{
  "hidden_size": 192,
  "num_key_value_heads": 1,
  "norm": "rmsnorm",
  "attn_scale": 0.214,
  "bias": "none",
  "init_std_up": 0.0561,
  "init_std_down": 0.0561,
  "weight_decay": 0.0,
  "schedule": "wsd",
  "decay_fraction": 1.0
}
MLP neurons of a small language model. Each row is named by its layer, matrix (gate and up: input weights; down: output weights) and neuron, and shows model dimensions 0-191. Each number is 500 + 50 x the weight over its row's rms, rounded and kept within 0 to 999. Numbers have three digits each. A neuron's up and down rows have the sign that makes its largest values positive.
After each neuron's rows, "fires on" lists the tokens most often at its 100 highest values on Wikipedia text that the model never trained on. A number after a token or word is its count.

L4.gate433:550490477546514443636577449505436452460554490477507581515525601535515560475517489539512467387506428441526534473490480535511520520565483497358493536570427434494426481526531539547412517573426522499510420445511455495531489462488544578535546492500495398558497484487572451490561506459477546486504499572546500516418540373451393481529454442530494478437502507518476404541414517486483566440465431562496458540458397564515499473455539491467476590523549464615513431440535539382539494508511579458565545475519577460501518451477548473542390456535576474513487500498500588489524484484506573604
L4.up433:573393447548539437444553514533549482552552442527479475402483523500536535449411458680479510414456439453538599430477515523510583446481504543479459504514406462608401454498614468494470539533538516473426490456475579559477512463467510486455477496509498511453416417566503494507543518453491490565580603485532456454441480479473486529457558545529536496448508578564492473457502532450520618544444492654481498431453462505534451539518510529453558506528515534485483555582536500473516575473465513609515462517505498507540477440398524459475429518511517481536572586519457510416437525425448499525
L4.down433:440481492423602490586486384560499520466501445517511368437447490552476440448523452556439497515460512460470576515436525580450608494560568568498576517471519534518481467497515450430453456542479609556583519520482566518560460469472483421465452477478432427430519533499478520517525411512510398574491559468472551615432517545499554535432570485517562525537487549504445529552537521467457474459489532508512458449567537433498440540550533404491557410560518518431553561558459419456498497490542462605532414533539524431446514453502542530515568475547496553475562558560547460495582510500452585574
fires on: "ar" 29, "am" 22, "on" 13, "ad" 9, "om" 8, "y" 8

L4.gate153:525531571571486549502538480505537546517409496573524504487547479558500493487500446500471604555484543509528479482561477447557552489544525475481516365553432502528454498505455468496441463473530435578517504508522488541467428566484528502526454435475523435495543480492439462482528472572467443587593602588519482501559450478493419517493492506534438502602554545486514524449407633468474437443520401539519486456511405487545477480554562447550615488441499544519400486490448470558425478418444552362505464547481388495531465563453471490431469541591393576509437487535486465504450446384515536533
L4.up153:475443545445542592519545434442400458551567581496498619502575570562444538438563544505606531512486433481380550402436511486490472528477490480544495547528494453477473517483513517451464464489529492405466531505445473502514520439487455516496422561629542500462389485477459568436420484451497466371489547549570490498466470475381528427449538474532587475558491559526515401408466478495407455491512508517504455464442433514519546520426471515534458444463485471464516489462493487404513502624542495494496415565446525475474447438483525504484430519528549512486530530480436534576410391558515483498
L4.down153:536442541550474479494478530519475448535442581465548534481486604572544528561471442490458494482559480423510543485514459512553528566519553527516554515635544488488461481469513579494486565526532486436463612488426512504511509554484497469481529434508417542520442496508526517466519456432580420534531486557502469493555524517523465440534420534514499409460491531610482476541453545571634518484424519506434517413440523522493436488523478503502504489470475529404432520414455507513412597522489599538546506447593426478444480497517347521438501406429440459363531558529496370407501488504515559534
fires on: "ce" 47, "y" 12, "ry" 11, "ly" 8, "ight" 7, "a" 4

L6.gate93:441510516419599419584510559519503571504524477495475491578510481563509462439527499524514613559486555583512428457508586502465460490548554489521531429534521655479469472541465514510506452476533497499521462491602506563481469490491474438484540449530479510505556466473478473479451552612534543556541543549568446483454414509542592613602439453406495483423565514504508522465459385487508575515529477497545568429491500450460533477509472372489509553472414518466521504477421519615583474572536498441430531469498479454524543457512569481502475506573371508524524523558497537518477481437546454637
L6.up93:528443596537478551509516398473484590446497435501569577575520533494580471531527543461518438493521484525442506427524518493431495482505436569619506489393498556504433508490483547439500416560460551544481503454434456458515465426415508442542528470497402554482476538527573464521548523469534463495460459584517522462508473456575471544545460586395553512562535587551500507478543423472425555473497520581490458394481574504498491440463496392537571475475453526483546572536534509532489478550499577416567503428481529417478535477535532533619387491494525466530506460485465559471400380520578564469
L6.down93:472516520523573469525560497557622459410473541444480454505519549514517521442465423472618460538528524463501578513584449533459523542559408474581498481595453477518529537469455501473474455522481482365483580450500536475528526383455534451500527443475421569485460554498457463411452502532458545543487548492551498644462466548493533524560522508437543482420483518600466523544598481392522453481495504560533461403511502513491627479437536496531508479458525529557583446496514481551423553522505643516367477494557539424522466440515436438464470514503439487520521470480487514569444458520498578492
fires on: "." 60, "us" 31

L6.gate484:459485445509557473444522532518506457472471354486452517612506402483517525477483467467464484565542546547533472465632480562451552527484510382490479473580483514479571482610529453535428542453578479522448389517562480497596493491566513460530502435614478422474493549521537486490456485490483491463540508567560407557508514543501444463506577476440405446475542499477427575477359550524427414471432496506452494448450535547474482587514489483525414490459436483460474603440503459499508457446545514499529427512515470432618448463575475554533510453483496455546448564435561503435448563481512535495
L6.up484:501639534593493459539511536433581470501515581572449527552504539475499503567493548445486473556535564439527455471503458512540496571542410625480505459456501548476545414505455581446487577529508478507527586466560569541522519462491543466388425469468422516506426531508566467434496496484575463398440444471513437508558458440459462520500462504461482475536570611473491495539538464423584451512494466562503518446440557483514373513411470545359488451451487497501464468505570460517497518594507480473485536477381535480578535603426533524486557550516514469467455446470456555537488500569475532594
L6.down484:532576493544555411461381587472486499421475459505531579469513504516527524526470512577506487474532525479548478512615452513594545490520413501478449445570483428480400455502478578637480542476607428469543608560573574445446518587494544482539516455513581465448467516517473586449599486508496475454468491540442390518428543490461513492503539501477480490524553503496456547533417525512542495431490476501465453371533488555492528570428549564504418408436522488437506513474478437504499519518489528518573461478454445438532456576506439595491414539544491508525489529461487463518608522414475600480
fires on: "e" 31, "c" 27, "a" 16, "ic" 7, ":" 4, "an" 4

L4.gate685:586515503446546438554517478436538558525434395482427606555498599457442551533558492625556571501526479501511521417478418597545555489513483466524455541461475537471479404507436521553500444440457505506462487540471454488493509552422502426477475569619421410514476509450544431468552433523548564496496503505460511473455493431562515605464466408569559524518432465494527557370465572442420518557578531451476487573474372451530498566550493508485596484517574520467486479436462401454496495518479532509445417442492499517528534472454522434454489489545513527494537491493442466439509431546534527441
L4.up685:462482533478571579506565484463501524565421506466484459559500579488399608529459539635467549401448478456534500512454472522524563482445450566451544489541499499476512512432506488518481445535534465529577507416470355510538537468461457442582467566474514584471461502521431520527457428455524492486444531473505472589484440392475436482412488508499472597476513499536568386400476440426424509547529473481539465456478444519566511558496417624410537547491449491497550484471452440503534533523494556502531504550428541504553516509412513509523507352493577436453536558432503585500481552537475480522
L4.down685:458499463474546572555482482474511557556358541441537502554469549475451501511533619528457510487498515511590485461552551536428558420475522552509477562472456500483447576392501496567492529447518599551420552427456518532406583449440505432532461478471493506488544535485472473575576517491512556468539373493467442532459510570459458486467549618579545528468470506470460550496602525511505420545504543528532448422514475460437446580511464431443580498538470561543527496473601440501489388485645586548508514456483543422458497465395449576517521462489544517473510531480493537502508474555516580538
fires on: "ot" 45, "am" 14, "ig" 9, "y" 5

L6.gate868:476477461424494479542412529544461566584495486528551572536476478521467580419414570478434527461525580455430488503424550581552437485471472406562522488537527518547493482524421516562422430495547528456441586455440475469468509416377506531444529475484447446524441523605496429504481515546587457458527485522465451495503607475554454485525475523473456464439603514501530487519592421485458470399473470433522537525526571377490606490489393467471459435483509471506561508575566591498578488525451535421438567524554589492558443526501491495514478432459512428470525541495522486481482500523614504541
L6.up868:482551497409500507504478550577517565536549455574468549484517469469549438491480506534528547448548557520524520500429545511458451405451521421620540428467477572535456589445520456449547518375541510513462489446509477459566495512512531542557497511498566441477493476464515416395489505584583469514481466571461517449456501451475543507569546439412502485541500412455450502486588395511498537429425612463423511617428534547494494438477487488527463433530407451624460462426524484624536494477501610519451540473442483470514578532461430509520395555521513460454502541475499490538442511507512428557
L6.down868:411443534442506513444600453539475584429590556512606527469530470546503558477417469484515425521468622490549573411558514491501514457472418492562506551472618466499534544421451463538489565511557506441378519524539517448443439489557513527506475486451463496547464502519477429464458411527532652547425498534503534485522518561524608523472466427496551484433425530522446477528548434471467579446496419582528524465430482489516577469495552492468594523647474493535496480483487455488579461490455543507483470462439459492414543406540538472517540571505544507477461504489455494531551469525479577413
fires on: "." 48, "ce" 7, "is" 7, "t" 7, "ch" 6

L9.gate255:469468544492535528419609459478446507528561560509496412579564508501557555517483410398541427529472499477536624496527536431473468531538501442542584458480401414521465474578443429572465473419495540398452533491469483526401480465482442533511496489572422533539569580477541607530496490493478441511507551546478462504619555528535435458574523458375439566486342461536598549499515556512500595447548442471432477503459457479459532456467512428560461528533490450420517517492496462498528444429441533482460541440550517490520552531522548491496511407535489507467469504447507558536499439475534471455
L9.up255:476432519415510564537532468512544507432597375491557474548600457610532539568487492489404527592536555527418517430478457469599527487377479437510485495475524514510555529604467480450425492516480509505460437497452475537528514547578413502439477539495485543535589569540468585498519389472469472429499570646471477459543457531559468518609493473545528601477437514533569479459546440508528500462620501538536498461556495496479558526499488516465555472512513440490487523563525556559519434502599530489562541499528484412469441456466536519455529518461421605475443553470493523441497496523427561514
L9.down255:491502475520449451478545490464456498545566471511496529524521533477488588447486470520537475508521556528560571426436488502556467477478511470464551507507381463441566534540430522550468519500576542454521540497521615436502449452437497449508459550447503481496544526477474438522499644549470412601502484503490535519482492545465463482503541541520647476416341560671594570477500492510483581508551520395538542451568413473418574471491535467413550511550493522435556481516524557447566512467509489533548518439499504577514509519430547400520609526446481499537471461441531529479415491590457518484
fires on: "ou" 20, "e" 11, "re" 8, "ing" 8, " on" 5, "le" 5

L5.gate69:513551553406493555461547514559569434522463482589508439563557403496513469421581442584507539554558568547500470545472542529566463475537376504508497610575538502416562481551564444468512493550424491498627549447481453555616479570522580419537540518559544508451496499580590478536465569513424487487520490487440484521433557578469520442490443560465575452506462440469490508539485428504494504465593555636505528556561543478548483478530502524520500515530409477531487504474591499477466492510453543509483514566538500369502496552573472509500519541585467511517443538429525530535452512536476388492
L5.up69:554506503526472466480499475461573402395493477438451544526457498476495510473453549526539462548575534469465461459510445436496419550464505525518510431523546421425451486435526387609503545449509526466590484472565455497487403497495539498532482425531503472572546548460584585454452512588498482477495360383492536507479482446481463453523466531491483534564489524491450535470420548479638575552504454567529511559464530602415416480487448502465478443469521489606484499545521499508390486579524454410406501454478450504540525549562556566583502602507436501492506484536549524512384535459476555475
L5.down69:484510500607358486624529505434430429465448569496483623499525462444401483456476388533521533505456557532490502540509486512456464500509525521510560513525551454521400536401498484509445484569501482536511467427447572472456574562575536576509609448515480474481538571560433502487536487509507496479584531468542513526474425527470522535539538459501543492516525565534437504464386518578563431444400512412468500448431545487613488504447506518499548560475481542538521364457466501555451415580561532473507500529503470499550515554440466550509438475510469470450499495505500536416493568512645530442
fires on: "or" 29, ":" 19, "mer" 13, "en" 13, "e" 7

L6.gate30:516519485435443504462529560556500533463526460424554587502501479533499521528483481507533588413663477537483476521553581474453510467445523409461583478475627529525489416510589499535541502510538409461480530499423532506423486442499466456440468533567570516477466489418620426460509508476493422450488449421510484526466576463491519515506516561526497489396524565382531459489519424490539463459530475389472584580527409445557418572430481533447489488492458436532373496483509555474549485481418486463525558473557470535541463534466407453448448476469550507455532487480439495412548460507572437527
L6.up30:518533614440471423481541510579542532501486517506520553458412516440503421418500472454498492464463476501576500478557496477448520419517457503429510500498412496489543473519601381453576466527540512448592465581559498473437508452440512431460522566447522558565518565507552507558511515510562499445500477508435631487527523521444451527494574538439564516570552603473514465525603492519502440540454545479533449544543559501479447440534472462470510407494397466505559592526502478469471504483419441443553356565449500473535418462477546481489644487421517451514503483480486562574611502577518500519
L6.down30:562506504380421500386485495537446574477500456481504576516440492424435464504450510506535553485524516441508493535481520431505458365609545481441552534555532550521463391476490519512438492518523480489487438424545622521423454614548519535469528483473498627529446525469551506516470558509588570505499496501487468556411517499471466494532582478446499483499493551482565470568543497434482518458505543512560593509521541446549469561511548500526341460490433539444447514479480570500532441485409431554480547489509538514554522395534566460437515495449527531406481585447504483565497596514570474401
fires on: "th" 36, "st" 29, "d" 12, "est" 9, "ly" 5, "nd" 4

L6.gate108:507557452524449485537531504484454402444481471496694511455525549528449524441523555511522557389469586460506516495549516526529558483393468543583477457501583532500531589459506496508532448416453475544534530515522463581496449547459484476476451571498476464596520440525615477499549493494504518478484512417495568556494440512538536521497511484392576505448583440586427510485512519425550461548546559474577453390553471546516405540453448484486468510534574520522422425489548501434612508589570485579523483477516559502533490582539482536614519571531426509481523414477562469523540541481489519457
L6.up108:429450518570430438515407517551501575420443491525525418428548518449555608507453489506516493504486464450482469434523513477433549510496440475634587525467518549534499527558444527505552500430488564476543546536511589575498478534592573505489553566524484499579507476453437553355364499442568493592506469490460567542575533592481515532464569464457580522536529446480538517495479536554448530571503508545511507535510497585568528461489487625558481533511460539513451503478558506509534479469499476449523534445529471485524540498527391493544554527350386441501498394484444529552514517503507499578
L6.down108:438559495590458422533458500552391590496471453527556522490503482518562534474441531553482459534577572506520506527523590540431439530503462552502468505555403429565495547532428517514503589481476515461575466508619533501469409453507458481529435603508591510423544461495546486554583547475536535543510543523564508584467600491534532472496537510550482539526551508475475527531507513531420471498514449496445502515455454612537513510440460525442565394543516581536481586421483408446491618450479536469522538519512595416475496445526421489568517413511460451431439500486521603549600493451488454569
fires on: "==" 68, "===" 15, "le" 13

L6.gate184:527467526549530484429406446515550456523517554563417548476506507386504484446593437445521522530504562565541433500510463500486497476562466517520489474490523603564551494468372499505455478429548419552498485548441488530578529475447515416450550522535539599505481459469513520498529446435543583536559527587556474477476465503429457559412438580334516509456439580471499485538553543495480510477542476415444390446536491534425519506497492458509500486441498506539513461548531469569544543520475530589494576537412515478522578519484520462457481515445495431530573550497510453440437585423592387594
L6.up184:551481468542523478472504478554587554447522378502455479602491446500573498540527540437519463523486563511503543476550479555537476418597482544463443508450520540517484626553457473450538442486524419535516452549505560498541451483520413469524441558491409480452576652525583488560544492515597547517487449541475524397507544494552484444487448488495526532496599490488524521502598493449514524457458491632540496533643507463539513421426560516474538469543380443449536491504501536577509494507375527486522564488546527487464538536431532589506441557470469520563557518516402480434475574447488514552
L6.down184:497496423454556454558511506567491605463462490489470513562620475428544492510502471429530488503501577468451428459474511592527501442543451539395483511483539564590533454539576520507505490607594475556529566434474558479483510493429503587507574452442377526498545524431501561470378465470534474512593534449609523460553486521616527523579577516440496465412440480458490559528557482448451498476416548511518479487484505538499533492488543504414538423481485459578512520456506450578483503513437511490475486430525503560497433507465603513556521501482436588403376442444464445469517461558544507481
fires on: "s" 50, "us" 17, "i" 5, "=" 4, " by" 4, "\n" 4

L6.gate589:515526567436385524489518508653596471543573457479505476571490474523471487508479455495549506492521503541466431509487579521574459471493483606432545449471562517536452486442492452411461476498483493490537530511591480444428523409619542520481515434574551560583453444517504546524460399427488460495506509469471478600433563566537442556467510464477496451542590541555582399416487533568562410472534507417529429441402472576475506493504482550483463558519492504534530531442470499487483512419470535485543557572575479440563500529477455537495543581510450521518484504563539494560542438485503548348
L6.up589:532568487518462525489514483593515436541603517579559435571516521504526558467584451539460508457527487417455448545489578494513493572491493601535517489477542501522480518481511437502389447572536474495509482503573594438488458459532530494441497497462491462512482510550468438518520473454533478430538515481413451534480562539511555518382457426460444536625545567521587429443565428490539464481430551516560463446472461511527589521529548515388547538459472604524495540496472489585494570583525504566558509518432539434476499583384548397528545382502426482468491435469487576606543494520473545456
L6.down589:482547526455601423478482560463593366457523478606457410570444417507469488538539511484480543538541549464519511524550585501527440438509454534480440488518520510469446531484539531497499446440471524575530563553499462547453525502584474423427500423495538520490453512577537659366472476507474571554401508501563514546532531518518444448593573550460473449466516573538509457464517507585533505506564569446451416489458446514473489579468564524489480512504564509492485497471445522476495421527490609445590523541507471537448506459475474625539562553515422495569561542609494502474497462559420491530
fires on: "n" 13, "h" 13, "l" 11, "ic" 11, "c" 10, "p" 7

L6.gate524:528366584487387549464576534560479522517536549531463633497547454533503557515560514565525475472499500555433511464518519574521496404510506447560605479519623511410578455531596481555471458565455519500453526497494456465500409478534438477533480516450606533481515503435568471549460439491563553450544470468507411466563421489491575575594433486518531446417475449488423492450482506459408521496480490465466524562472356417554411459501413483520517465550481523528483501489460461521431512512546480497538516497505486569506346550510463500460486525486580474539514495460510468533537576568464546506
L6.up524:534566526573435530502519523495444434533424508556464580471517531425386499432645527504474521512524485583421475515527508420518474517494568545454460444367464493514498525469535480580487481517496528450614498576460507533470502588509488499442465580447473492523414558417536505518525460501535457525474549622566517536553594521457483500548436573454518514499590547401549582468525461457517467481489545465520532513482576404487473581498446484536462393465414484400436621427460518500436506569443526496533449490520560463525474426463446485497453489526529486541506495451440587499429583430521519514
L6.down524:519430444434468500577433537480496490460436494518454450517451579436520480492412446461592467472528455488583544482517541454494515464584590420536582524464515446417443479527522426504511485566466512515473512456514454447447523424536531435435497515594550524503572444453507477580480517522496525438535535575448481579494506598536467499485565441529486450577548477450496581566478497534344534585535488580542545520458463443508471474466520496511497553439441513542474519421478509496568456510425336467540511535498469476506470304460552419477536512482518516498508493602512499472567511453571431443
fires on: "st" 43, "d" 13, "th" 11, "est" 9, "ir" 6, "ly" 5

L6.gate694:459546500436467525501435508586603420420480470545562488591458513508511519441543530495532523487516548545518473394514554470491466483500494422496432445456480456507517478499488470577532523520515329482417451450486503550358592498423561502525522484493445512499550570531521412507482491474520484587611446539545476535531531591564541531546466460470527432551525461552525478507445492516536437538459678557509528480504563530529563484498524438437412566526517479421587458494552475434509519563510442517432549576484502623537461509525478490517527508537593419545503540542501493483390447490434544487
L6.up694:512541558562470416531531457574510426414574596518495474404540485506546482533545371457489479512420450478517523469444495524481460502475569531499493448515407562540539502476453453540457580459545603486580458506517448527503576558552563545489497503494619556496479398544539457636480459416520499471492526451498491528469537490522560523490518424511513417542486398495501551526427525527573525533406531479455509483468535470467499439554470488400480544525611523529447477498439494529465471438546430492474499582490497496571453551557465424589532515510442488459584492443511520519506482526379462329
L6.down694:470481618528501465515589454480536502595512496549517587551564457551484479525535468494466571501526437597523473566523440472502500388514520490476547505495567579482435510432503493502484490520567534492503558511448492549507463489484502405538432525527478515515542510529478553452457456458584524417456575525464498472469544437481396411453528510517421608521498486461496495505590532462535608275463406545470533449563475501522535552491543515471603525479435626501492516496517520505503534509535445440573464454467553452507549529574530509511467429440485586440463402447476524459538529494624521539
fires on: "ial" 22, "t" 8, "ing" 8, ":" 8, "'s" 7, "s" 6

L6.gate925:613403475494542473562524529441478561477540571511457522471545453445553554436442519488476489488502376550554559427456453420496578518512468611589431446475570445523511560463401464542537500544514491505428518476557530528453591537521519457446616499523498492537611468467461592550516506490451474473558538446513500414490530488400499537450474437535492493521591474483516386501490525492562475511547556436460580413413476502433478494535546461458463467495448535439461484492490545460497495540500572520502626391491390475462472582537423424558522522529456490436504420420529501541480558532483473528
L6.up925:434442522492522439473447504530501570434464622564518454505422578537436539418561451512475549416513598549452487422539494474458545511467489446558440544612492515495500469402544528540471437573488449507561491540479507515484483546450504497554573576583573638600528533495528557497457512477498513458588574416514527524561544488481490437608533507492548470478525477467521543494489513448482523564524525601481603478498531485552473461554518509535528447532473450571566536548513481506547434524461540573493440533520522519571522587503444342479637523460441543483516453544471500560582450504435448514
L6.down925:481586460564634541519459428495473577489524410514522540439448519443520490485426481495453543565452627404459481527623513495446489471581508447539549465432435482499438540501482496476457527449421451454566439524443479527510525436446504552448473520455517498449439530477495431529534471469502545578514518433438514542441474568579630426582460538425493516532426510463506500484497430529418513548436462594544452564424486549437486536504538530534510444493606575483509591526488500574506621484513466423526397534570477435484538445414584591500497443466540509541482529511505485523494486504482553504
fires on: "==" 52, "ist" 11, " that" 4, "e" 4, "===" 4

L3.gate987:485582498490510477464441501485509459427493493548431470536526489454509545448573439463427450452563634591436511457524536517500481429487491422509570588496576401565550452466536531412452532550582426460460591519453528522473543525473427481459534520521474403531520478498523531521514528502388452501436449532603388441514484549531560470562544550459484489422460503587591438462446491501474502476538495491497506481543397615513492494521424480543413548519524463589495474485503611549517550574510473526445484568560542454510485371482445460520511507539471543572566597450528500413530506466491532433
L3.up987:496558536489540500439518442563551484502543508484469513461506492486514613482551494546475474450546526452532471501496468476489488485522495424494424512453461521467546492385560410470494486470508503481443589462542400488451583479471501449420573526493499384559543446439498573580446485498432444441377467582450454544461456483514550497419524509482551459625529432514505456500513508499457580524436542465498432518523558481416515557521506553554479543543429504469497490477471447591547527439498488461378441473548441569516524506395408515395371424460439476452526491505506374489500533447467432387
L3.down987:521558571502472466499507503496533519471525536569446526474432496531510449561556428565506551478531461401507554470519492439457500444501466490497539450583490497466444497560523465446442530423546503461439503394388527482536441565538561487512449464544523528560553542564410488553362464353486484478483475529511510486520502540495506462503486416487482497508434527514444531510598496522542586462497512470533508500527443430529477513576437453581568433442411499553465403492543535556496490557509392502553481421620431394436528568500451449645433558502518462445503461552461619530481486521587487513
fires on: "ary" 16, "ant" 14, "t" 12, "an" 11, "'s" 9, " and" 9

L9.gate622:520529528492568520487484539477524623491454441424495453590383456494555625466473499594477522448531498546505476514478417419577555482515541514521585385479518517456490483587456515496518606535474454524562567516443403482485518556473547471480527418533461456498464562569577491403443565481514527506502537506444484643487571538584511502487532507534509558551481547599564535465480516599529526555514461460501523461532447466534431512517609549434469525407452506503600515436482476498523504494503542468514449467492539503552606477580563499514443502490539494455394603558484548579490453488481564442
L9.up622:475569573497526475465452593529504533454486429490471440534439526501541524481487425569526424561531528461503490472444389530551509473535437516463479378438553519571512421552400429503423524635529543435598524521502444450492520506420456538449493485493430437445475600489478522455587517492469481474438587541519424539598535511496552558495427436562539554560446470566390528530404513520555551519553502502462521488419408467578464591572497546490524455393496507511574538447483473432519527445482534489445534541431527544576469487540437532504541547440460504458440507530412535542483438535503518482
L9.down622:472473495452537459567448543454426469469528513465505514586487430507444502402590523497453440534458572553464528526508486522549489563536586481474478480479462452559448513525486585474441538536528452574487531581484511464429518611583512528544562523498508528443543544461564605457487533533499456516578595385463489509498554448575520390528537503390447505559539430500491448475414492606449427542503509535557500532488606538505496448453489639554585504472500542487485494386483485472547462465495504476580521530406557520564456514507575500558464509588471508549489507596559447506518534357510524473
fires on: "c" 74, "o" 9, "ic" 5, "z" 5, "ec" 4

L6.gate792:563504526439503483478424392571492533439541531515500504484539494594499508530497527527485563454503608452564512549413459642591602531474519541497544440461511465461521476500451479467446510420490499493451480495420367526432461504512485603469415489546530483550494441533533510421396474467515505536520552462455584548522448538472556504440569509470444522587488499605466507476460566448522522519432453477547505513409497455517550590541539469595498539448455477471381450489523509477452489487543506410456519631441507515508508482447506465490371493500470506521590487515417439463508428509517608424
L6.up792:488542529582595481525437537538567533517494565469478493503459463479495543435536512518582586516522478519597539531508567540543538607513463599438462483442425485523454541458433499474430477564481428501408546471444480459473540495410483504511475576568477517558503508533474533416512448487539507443547554546489414522533541465500510511418489625528523361557555498559530417471472543471447563497496431475474505454583559463439539421569475507497519448435511423409557436452418458478435408490518563508515527349485532556487514435435468474551447433524401527499505539568487501594523514513528580542
L6.down792:454534542432469528518567530544505458504482525525521454455527486528506600562550541471477502527484459467488500413521499499522526465461567471452558496484579462367494497476459554572534510492507439433576516548458637508445517483479478373401515573487484499337492483489521497548610529574506481479456478578524513486486547470504539521559398545541501477440399517460452549528466589539451471568516667547510452436575513428492398445423427404481525454467483505474507498586487444455576490494477502481457502604592496450427476544554446509504501474536447546482471449553499527411473461444517497523
fires on: "y" 25, "t" 9, "ed" 9, "od" 6, "ly" 4, "c" 4

L9.gate543:469569498481491548546465449512529434426496566466441506564476553421483375510520398560521580496518589427486560498586503472485476483473508544469594399520460469523504400505493526518556464437535563415476540499460538529412509539453579456530515508559448507511443455499457447528578530526447415497475469466479497476580501578467504520439566432461520529614464426572569534516490451521542505498408461512567454541552541524508480542478503514452617468508538443472559498489457437481507444446494631406584526529574456480549511558489548500557438436539437497540499385559477495418476447431516444403
L9.up543:494510535496482478531546511463488631515600438491592500515419497558482480489417584570471571503524520503492491505500526455386469596512539481454398445538496481579524528627479473433456445535468474560475556512518442512537557498470453541561531440515455590449551536526515446539542389473519550555516500641459539414416412582513544450581457516562515569475438459532410467470475496504526457514487419563504476521579464530476536512464579492527540474437517437570547429469593421551481468515521558522551436487522499525544493508617501548498408542512470561513470469475576537573406518517546478540
L9.down543:520560519578569507504494529474505502480437442507574467497472521517532438473449595592437550497479505411612552446500520496493548546443541473550534447563453533534512478569506447560534470516479505427482475541444489395575395431528466510492444499511478470510561425529444375533480517551417412487504467419481484497522519487420503488499444536568576441560566595579607453445470568440434526430461518462463561532529445574381580524481516561486561597504569473499612527547519470498448617444478493473489543549508515576572498530471475446597580470502455455556500445502448504510497480483445516537
fires on: "ou" 27, "ur" 19, "u" 12, "re" 11, "e" 9, "ri" 6

L6.gate970:477514538485493498535464502568557495472411582466453515592462604509472537394456478468408507490444484547428527458475474581503437386481533480446578478522618484550531567458599405485486446536502538539469505460415527462556559498461518504372472500455562511487509428492508547544479590494427498585611426447545420432467496506516519461582427530468523503450528486509510551415488501478458499554527552447540583604487433517518534543548428515534504542515516453507626528493571422562473461514523481482439507464495594518504496516527589522473512483525473411491535494442498443537600581480529393462
L6.up970:543492600520549460575515447507472515550441409478508482546504507490437511440585557551479501511448409472589512547498516474468410453550516408554578546503545505516499529485564446434505458551482587448455565408535447409537473460479553553468506587483440525484511480562568443545500523513555388541556457587494439470468466618478539466518471561446608542536488526595545561505527494487486539487581557520534433515507394557462527577538423496550599536520459477442490460402452510496422474466535455528524430547537519531514479555502439481450432462440489457500447509548532480556617640516502494459
L6.down970:504503450460423492541535531447540562464492487522521484555454513459517534547501519506520531501571573511417576656495442505463644458552494547536475634510506560422477560498463427460446562455474491494593539469432503464510674578538521543520570575425499425501490510542522564580519516527463519462409538544454485508569532604473419473504535476458526595533504490492471481538461437532555514542540503571417499504488449434505453454501483544531487568502502523555503466401471606536502397444508574441441513488473462452553569436566542474446435522501447524520498594484433538490493467489439495431
fires on: ":" 27, "o" 19, "s" 8, " and" 8, "al" 7, "t" 6

L10.gate455:540534365520528408498399485545491485426406444475440485428535430396464512504494525595462467497434515513444481552551525561481549469411567501593496489444557534381495452519573475503513546463519504513507489447463460476478393551549431418507575541531524479498468450471591527506464525539511481459498473543456454452543536470533604546467497525477495500492515465513508434527570440517592578506462510538515502490408485522554513461513503445518505530367423547398512621457397503465427554463548505524510633575596458475592481527505511497528503461486481471504538459473474503486466407524480434392
L10.up455:489459501484521491499463419527525478527498494486466541485500487523495537411526496504489520460449609445519493506509524430547496447487611527479515459565546571473546440515526494489551498544450407499508517441409348485450425539402473525533415472562566515508523527489478561427431585529428532420527488478427447408574529460496459481479495646474610495564497455500451602547564415518541475548409461524560492478524554476555506545454525441545504518462405481456560558509505517483445474464508478470492489437564539504465588510486482500529442488518422490553590423467461502512357479525417640428
L10.down455:529478516503585458500520496508573480424487579500573453475460483541577490504487504483453496547539588536488545364514528481480500519493502502502547505527588485418426492368485510488454553451502571518478456463613493563533462471434454519492560527449525528490500447421479491498459548530479449415554532505556546556427589440476413584491528543421571501400496397493477489508508586522534465551499546560471531503468395558607409485504484485534410425500555414485483559469383452518519549538555475490463427497555500479566480543471450381496464459522480579497438400454568522469507486553515380540
fires on: "n" 27, "us" 10, "at" 10, "c" 6, "t" 6

L3.gate903:598492519472441527490443584473485514513489667538460507563465558448485494497475570511503535599525523425606590480507445490442458544505528459543472507521484482603576459497520525386446580487536476482487479529487492434463509500480484521469436533471516470498479525479386507423527522551439451550439413526511485456567464589467506546482493478587561495500458481466503524510461521535544392437549377602481479482493419496505449516412548594649445503598454463520468423487515562496440417458472476352463458460506572506512555496465430464470512569523504528541483499521574541431479501456530504536
L3.up903:543499511513516545479484496523517491448494545506492531491494553532521461616502402584458449436525589480454410476374483440510507484464392472516572537452459484409433462503450479425399428477527476458515560477565457423516457466432535513506434524492496427424538400473461523422498422553374565338486559583434450533483463516530513510523482447527491412595440494495474455440541522542550487471600528510548463521527500523551610556532471489537478486460501445492409532434610407416516523498502493471456524493494492424565497455481557592509531508488467455482484432476503422484496540453449563516
L3.down903:524490544504476483463445510499473452502540534498350520435477481480577487557526432517535538416514600538554553519457506488528505533506463489595580489533442477556475434549488487492471495500519456490449474417406509509513392597495466526462523496435386501519585428480456435550444391498472493518527499530426580598491448502539554544443477484552467458523566378519502462335505471538456518417440505525613502442451537436464556546462467457501547530501457510492435388431538419472495526477484554473508532512433411521515450497495526513513535647537512572442481503614460461473543455490514532477
fires on: "t" 46, "at" 23, "an" 10, "b" 8